From a checkpoint of a small transformer trained on Wikipedia.
Architecture: LayerNorm before each block, learned positions, biases, tied embeddings.
Training: a variant of Muon for these matrices, 874M tokens, 6667 steps.
MLP neurons of a small language model. Each row is named by its layer, matrix (up: input weights; down: output weights) and neuron, and shows model dimensions 64-319. Each number is 500 + 50 x the weight over its row's rms, rounded and kept within 0 to 999. Numbers have three digits each.
After each neuron's rows, "fires before" lists the tokens most often just after its 100 highest values on Wikipedia text that the model never trained on.

L3.up1391:475456549484525578514448437519470523531556460505509532512479492513504444425502469514511419392589593462490448480547478516609453471388457487478512494578443502514480499462524466464577484462519506569489463501577447440505484444504509584451473489437459535593491437465453536412455474503509526478567549520463534413538563571501463557476567537454523512478448458576502381533468521475561454480484458516513466477493568555520482444452444456375588550422553400444510549563460452460517604521541573446523595585429559509495569445506462442563500435555509443436542492514450475519455545524514615509548447518558441556482488525540526432463542431481496509614475494509478507508432462486537501424525384536538467590523499540502593490521487556574507505486465578455501465531517472466478551514486490
L3.down1391:548425520463572463416544522508456463461458453547490457476550442508478475491566554471483539425466333491537600565434564513488462517588472474565472534473524516472459499559385470506478689552489533504496504592470528539419463472524452445520504460471558501517512491551473510542495482530476528554498481444454531452461449390411499464481470498513547510483576450417526572484475536469489536508536472537465536473591393431459589453473584430575458464501511431419548469510527492335390412458541400518468504414547514539488421421557608479551560521502528555492416559531558485482513486490582490536481431510407571465509467540434499485477524462504374483423531439542559522517551517417525469525497506524519485579483566563503581468460550513482555472493505457551447519505541521519489522484446479
fires before: "\n", " the"

L3.up189:525526475514495534502429578440521523510465486528427537483444506528565477495523443463397527458542495479516414482421418511524448571510430507456454548609454490506485486462557448540591515484577510443500421431569435509513472498547558620534433522472449627500501407529546539390414513481477500528542531555528554483465397463544542493518443410495523493571486454535492489503507514573482543498522554546545516475565548394454524476506579452497537545503454613552531463512531533506543512541482586484463475541407486571516489552508505471562493553540541534501437537511628542541520510559431515446448525524543515532560513568530525428470484458464500425544499549510576552532548451469419538519479474401524499459480599473453486601461601473498437589528521540487455409492520519405462491444448518
L3.down189:479400542440488509491413451451443457460585547533489498500481511461463468435519427588568562493619567557509505454440503503446580512581500507503537543566546411457493515534555528457532485582441519466462524581516521543467489543501424471481560543551467529482436462540477518461516531504636609567465525527540547499428560489543576433463521526399551467471441491502476520578528549543493491402506520584497478554526536416552558533529414439532451536442491466428454526502492476490447449538487521501499517515395501500444547492420579550553538496448508566509548466563506519519456409497510503496535327472542425431488544483440529522452547518498484473531543509473547459414585505487521521513576510522506429550507555455457492549488405445450448578567519529510424481549490414481426469465492500
fires before: "\n", " |"

L2.up1448:571421485473496542466404432459526479442509374500471566447513485507481505446553378495560554472563475561535467483470446502543542481522564571531449507473476530517476566505538505486465502421403480481479419554440552487531518448482546485624479532472503445480475467490589499543548430437532478530492580549435520506448491419502569556429534541470516541507582483470574599389422543566564538555466438598443532511455545579476536500409518496572396631487441518609518496468495489513397441414546536467526545605450458520459615527503449493485465551478583499487558439575478470507535467522495454530469578433521390507530435473501591507560450458424530530503572427553514519442420556567472479466552455490500394566499486522525548478363507563536569533487479498497451503415463570476441497530530489
L2.down1448:438498513609449479547496467457503553420462527510515512491486501487484541466611459461456533529585499496440488550584540500429487503448529527560480602487536519545477398453463505553524540445476435556497546496502454409626526485484397470536564459572511502433464568533538487522562592528541454591464503495520402551458440562594532494503333471347461554455525493468536461453556445425538451468400544454534558425542569499454417520467508528536500508540586533605497532450526538557498469383460593479549475564523440484536491487535533490424477539562426514506499453545411477545613583546443412531502516498478578505518487532444534434578468556510496561575463591418565586465535486474475461492455462468506490477468601541539440560448528427434498505569476478542508486523433488431531492573513571
fires before: "\n"

L2.up1084:494578366573446497506571484475452379461501410583509502490564464544567456488448462501456511526576398527563526503488567495464473414505494491466505564552551458593472460439517518458449542590469449581453510389481468450432448433522466505419532425510499510514520427473511479499447417497488412539469430528473530582492516514506450565499517510497484506470471482572570523540547445470582506471481523546481481517523548494565493431410536470425535490474503403535465401580551480516468467660470474556500483426539518513541589520490513516505559417454466453508505459501545567559532517561442443545453506427408484487557535501467486507547583511511464436536506480499503428521436513605576436535502428419527498504543594514505419536579566403439542431550435455485517476525472476468477569485504509
L2.down1084:471522467482470467448479525434554592549469565414493460510520478488482484483548552508579528483494452477490580477373536435544552470531465451520480446502427535590540548494542566557532489546439540464459514563498476467423463410525462578405497501581511553411485528511436408483584577502517429446496466520541537456570615489482454454459532535469482498508462605494590532474493563565477545474501564507550395546467520517467561496477472547564445497490480571450588472546514498495508453461456567465514540508481469571510515468493567427429453376462504538419537498405571477544526403570550446518482601416528451495588444540486572537478425509400397482611443548467459548504459415599507500509528514506480517641493517537514596528568493515404495527548474514536461570588539562402497507523529401
fires before: "\n", "-", ",", " and"

L2.up602:420545490509560556520571472475470594535531489472489501387531574468463502447466551423560498548556520592491475595551519612477503533489524484486577460583486563551462481509473400603493551558496421481500488441464479533553587521566435493418544569521544501517512601564488525517508530446537476443585518590465401458478556547508498512409544431402444479491474425482497483506536540493539552451479425592463443555463565475529380467475471511540534543476501620443558506488503568419517449404423503516436605516514538554500491533394594503536529571456527484524476550412474470541534552462490465533555550482481499542630547562473476478470524548442483620515468497513477492513555402540492465493536502461462495482582508535555450468422431556527557536475508461487414489505589457538622550554481536
L2.down602:448532535454580545511503528493471541520484476492488405428504479429447432557484499535528423584548568486428456582492579515499441557584454539495463397450442520567512500491566485489439593517496483481439505487430473552541576522498560504402482542414530448562420569437569495482518577472509474541546371476528486394541481508420487573427580568499481534433485533420552459471496528444469452519511521430452536576463479404493478547476510476656457531401460543384510480449528519497557526585451496426504469531604518422483492570410427465592483515512515496523491522535496468552562560489465485555614556451449515521468489539413462482511477545560496566606475509466585495422644505452586418560483533511467465535487429524583534497453533530465490571550461506576566530417517470434411502448547485
fires before: " |", "\n", "."

L2.up303:570454482614519493450556500542451606542496524550479467508481564508513545500418632511496432580564504529432495513533565405535497458511530514508548434399495631538493477529535514519501618483527488471551484407465502441539487521568493579604513466497520415537501526566560469470502580464468542451579490472427509463530461545486481520473571562545591469545554483513490477507534497528515502457431431501518526482552573496607425449435481536534483474621452471506417483566473468550472511549399523466438449496452473426541492551448502461541566510448543480487527485445508434534527564396598544513488487407443510534508416471529572419617499474415573514503444470440503508555563544501594530518444515312414588533496450452490521476442498567588520522536513484575488503572528483569516534557533482
L2.down303:454475580546437402437479491412515532581535485514497509495536464577410623492518628451494478595443497468495428472520508399595416492529499492346467507549475522505545429513500485477495569440578603465593489436561503497504409512503550493492496518465564518512514523462474549475477514501408403394568564540428477522535497511503479538460545500522523417474516586492489415521441466433458407587550514490565467584454548576497525516515451581584467520615562526516464549491458436508490455503493492468428575449497518503524459452551531403466547514482533389487459506514525521551598515542556502586506501430470559522476520499559503511548438481562477487554481444486449492510509564448522502498509475566513518504482482560432479459560497545554513579552464495560499550583532517480502592663513532
fires before: " |", " of", " was", ":"

L3.up679:551431557460409510510484547456616416492508462500554520542444501446574516432538400519600534472451487588502536457498504531486504469469542510569514486593585450494524450496573396504456528462480503519358380386506547463462525602437467464593485491533563553459496490556484535430489567439537514467553572552445579487534424454424481587407503483527646423434515489462538496461435525526555470564394535532471472437547556505470476500551451537476533616428527470493577492440496435550431465449458480534564493401523485594537431497561458514468470495456457447513519535554468486551657429499459415560499476489455430518454527484503623528470524517487488506454589460461421583525523501412445459562498425474573582474480498499517477494590454538431525481545475435535396491505455515573582500511480513
L3.down679:559507410504481493506497519513544513528526523528524623511498515482510430406450535509540529553538606469490391458586506418622507463515532510386431546460555499519440492455508440478465634425467514547541523514578525433592493534545490478593510431438532465544607522543540441546532509547513554525499512496554535478511489523515517470449468549504562508581424543433600468443457477489395548489560592468518467492468435478457440528515461461468513531562554522397456528515556463424454494462501503391517503474489514404543508540503492558488425580549440517497494462496515425618468395533494488556522518555423436499527427470410478506443551474513531454464478500399488435526465492492507497510407424519543519497526520452433330553511529581492556452514456536549509494565415566509499525559524379
fires before: "|", "-", "\n"

L2.up857:439500448568528538447572483559521484513471475440603536464537538496510525493524487421559554553538465414469484585575628491446508504475561573557566396480385477557468455536522465614502580557515529569423506491465517552583428470487531514574522509436519461557486525558528447500478556423464513402550467452481393515517498558521450529460442552628608473439568441599518499499534600414609424509565480488539526502485493498504536494459451427566500427526477381478403519457471525613559536479381510508512538539575530368543567465531464410493456483465528453490501516525542456459529518484566451570448541467544466558432544439546538399500505462481489459645570593484430536510486485546473547464435517454424513445555536540466513489428475630452449601479477463516442528455505420536501455513525424
L2.down857:566428582487487483471481500464543540528470531416569541453476556493434442457461399512417501509549381485444513520514467427561541537456540567474539408497554466499333482443467442559500503562579489597500471528438462553492453471517532442446501494554534389478484526510533512497506515561493494578517455482546515523539462512488515562501529558562537445498374460475497552547511462548461527564567444508556541427515485517578458563498463491532449522461548479438576363554447519412514535497432448532494473576449570394564544459467505445528525521570597428471521529511439585534514497504515502493455397477453607536386486514537473480447517492580409472545559505479541523510492475623416550496508471479407424580547484475442568503482491595554491533488498461565438521555545622444392525597501458
fires before: " |", ":", "\n", " of", " for"

L2.up504:451402505597492563393444453478573466409579482524506499502586484476606450448412436486536499548482465454482520559442534416504568513482448522484557514484529431407547539471490475449543517550457468350461497509533541466527560530443637560544553510508517487590546501596498513450539451498579487608509464576467537587507494457426519471446522532531493494444482539536495557449618502494517432557508487545506482476455425560496431560529458469552494541518495434423492513588448487449514479542439456566488561455516539432537423596452524425539605486518504421528432607496541518580577624551484580503427442468570519519411539530524526477506557442518346607546518446503530522576463485499478462461516405443523482583452518505557492506527501506484583563401519567535514466368424538388531480493462470
L2.down504:491505474479475443466534537501500550442554551522611517451498530468421515469559449421506524494445478508517541529534503448524445456526444562530475549498516563516417467501418521497453497600430540544560565487574459445482510484497434448580481468425505524518524554549430450572546527539526568484470535553509603566431526442494446483477495423451603546582538499427440405541495534502444559562463500467370548541484505556498483365491421412509453566559497577507553510513579523373501536507501493465539533512614437457470527520462492463482523596506432502480441548501519540484474472487537468570408445514457502463488448581372511549560511498468455478424411426419434508403463398522599432506463509556484446534531445520548505496498535546575508488514456520517538558451568472454548484609443521
fires before: "-", "|", "\n"

L3.up62:563473512510482502451499450487491543487455554546549501499502448445531514493537481516545492535586548467498443521540563530501554481488476399469485575508600529459587507484538489548470551510478458500482552528483487514525464485353502508627394454503476476602567578530504596553528492479549531464498448389478449471460533541548460538478454451458483454421466461515531488487552486529567409565490544475473491416537533498511564564508350456445519555452545507514444475519487502516565482441487559497513519612493545582622623483489518556479606525492523547527408543517474580515547540520470547485519511508572477500526470554489561466420424453458460420484484418428492439459492457474474532473469538517543490491602430533447497605485466522393440388483472463575564488550408550434650492485500459
L3.down62:514505502490468475553480446512527500443525551566520455527488477525528422454475426529460491518469523393467522486560569478507407501456431466421459487536494433403562463539419519578477475577527503571512499437449460557533457528567505472543536401512526557496562554547511544471544521572529489538534527428488407523534435512495465436456449477583506513503530475556426481484453557463412495497486539406488517508584546423486552545501533512471436550485538472513496473619508430491514465495527483561444425418541451544521509478554505448554473411476451514526505530548529544430533471485551444501510512503410513554489461415513531518508465468567539534488447392528510427514549428526443510600488519502454498563489463577405515495534491508378563405492520420543519510442457462540432405586508478
fires before: "-", "\n", " |", "',"

L5.up928:577507415469546512560524542484516371462525403485487552506599509569469554472458477477513445512524524497512426466523449468465490525506456530464408510501536600492469363499412444489465543542487543582421476526444481525428478434558537415466479540443454490458531480451492459524558426563517508479569475540532447397469575467544472556513495511503561448562485498512511432546447543575551452459495504501512579460582487533580490560464461478512442493559511538516548557424488460522511511567507495516481521487402572510498568485551369365525525456497464481454539525518618508530524486390438466402465449523543510486584504449482436488536570475503565593439443521478475479490507551532500592493473440489365491451419495504475474499535472606498493463591460484578525434535516435491492473491525420
L5.down928:478432559514510458432576530500575470428521521417432504506417558475453596457404461466566488456500445463461509469393502481581426490514548567439485519443534493546433543502484453545482526415509525587504432477529599612508517435485568439447432498443488477505500481448558522527581390475412545489436475499564482503424500547487508514395464519452516464508519450447585446517535500514535459578492496527528388411540487473538501592450439571557498521465470499470485566473516482441513496495523545483482498437437520459655522468521475521509475492448429389581466581491603502437533476441424464479471410523554525518522510558536442481406559573468523487477494534474489571467458506451499591443581537541509605481474527386486428477559548476554540519511563494413424487460456516476518451517473495
fires before: " |", "\n", " (", "==", " and"

L3.up1222:497505598503451511641499558566544514468467489625501584488529404549522510432619461407477530556538513523450645466577497452573503433612486509492519535626529517516531461440576416549542473516566559483466501550549445459569483498539534510454450492412500558455509461511506472456592508456517420594536513554412482422556420447459494551448504485451518545518494462474589618578468504508537497439438578534512566533447543570536460470448578463473552552500526445540517510442531502418430633419476515472493493520443415498508448435490502467463513508401480451497495463522534412512507387441468447543482535458484471561508457528398457489523488572494510483544511591433546551548536488518518598452558491554553530517465599537563455591474537439460527524417558504467519532512529534451474564445456529
L3.down1222:410491484516444578542456548489578508515438398465486478531446470467442530441512511496547533571576548501505518531390522523571514529466446537571542477518512409609526469506535520526467490445529444393501572492525501464551504505513450548413489441481498602500463420558531549555534517477559492458458487509564534549489568482472601579465637479520454583552549546598456563512417495432482458486523557478475496584497478445500509466478563524537470568463494500512478519509408561419471490544389511467496504546383560451566451462513491468423526544414451475460414427451569401483582523520503480479582355558525510506470557515427552653496492506484388473439436395611535423513516547496504481454500506502500515505535507439533522601476508444514477529501557520487475506499580548452484450568527497
fires before: "\n"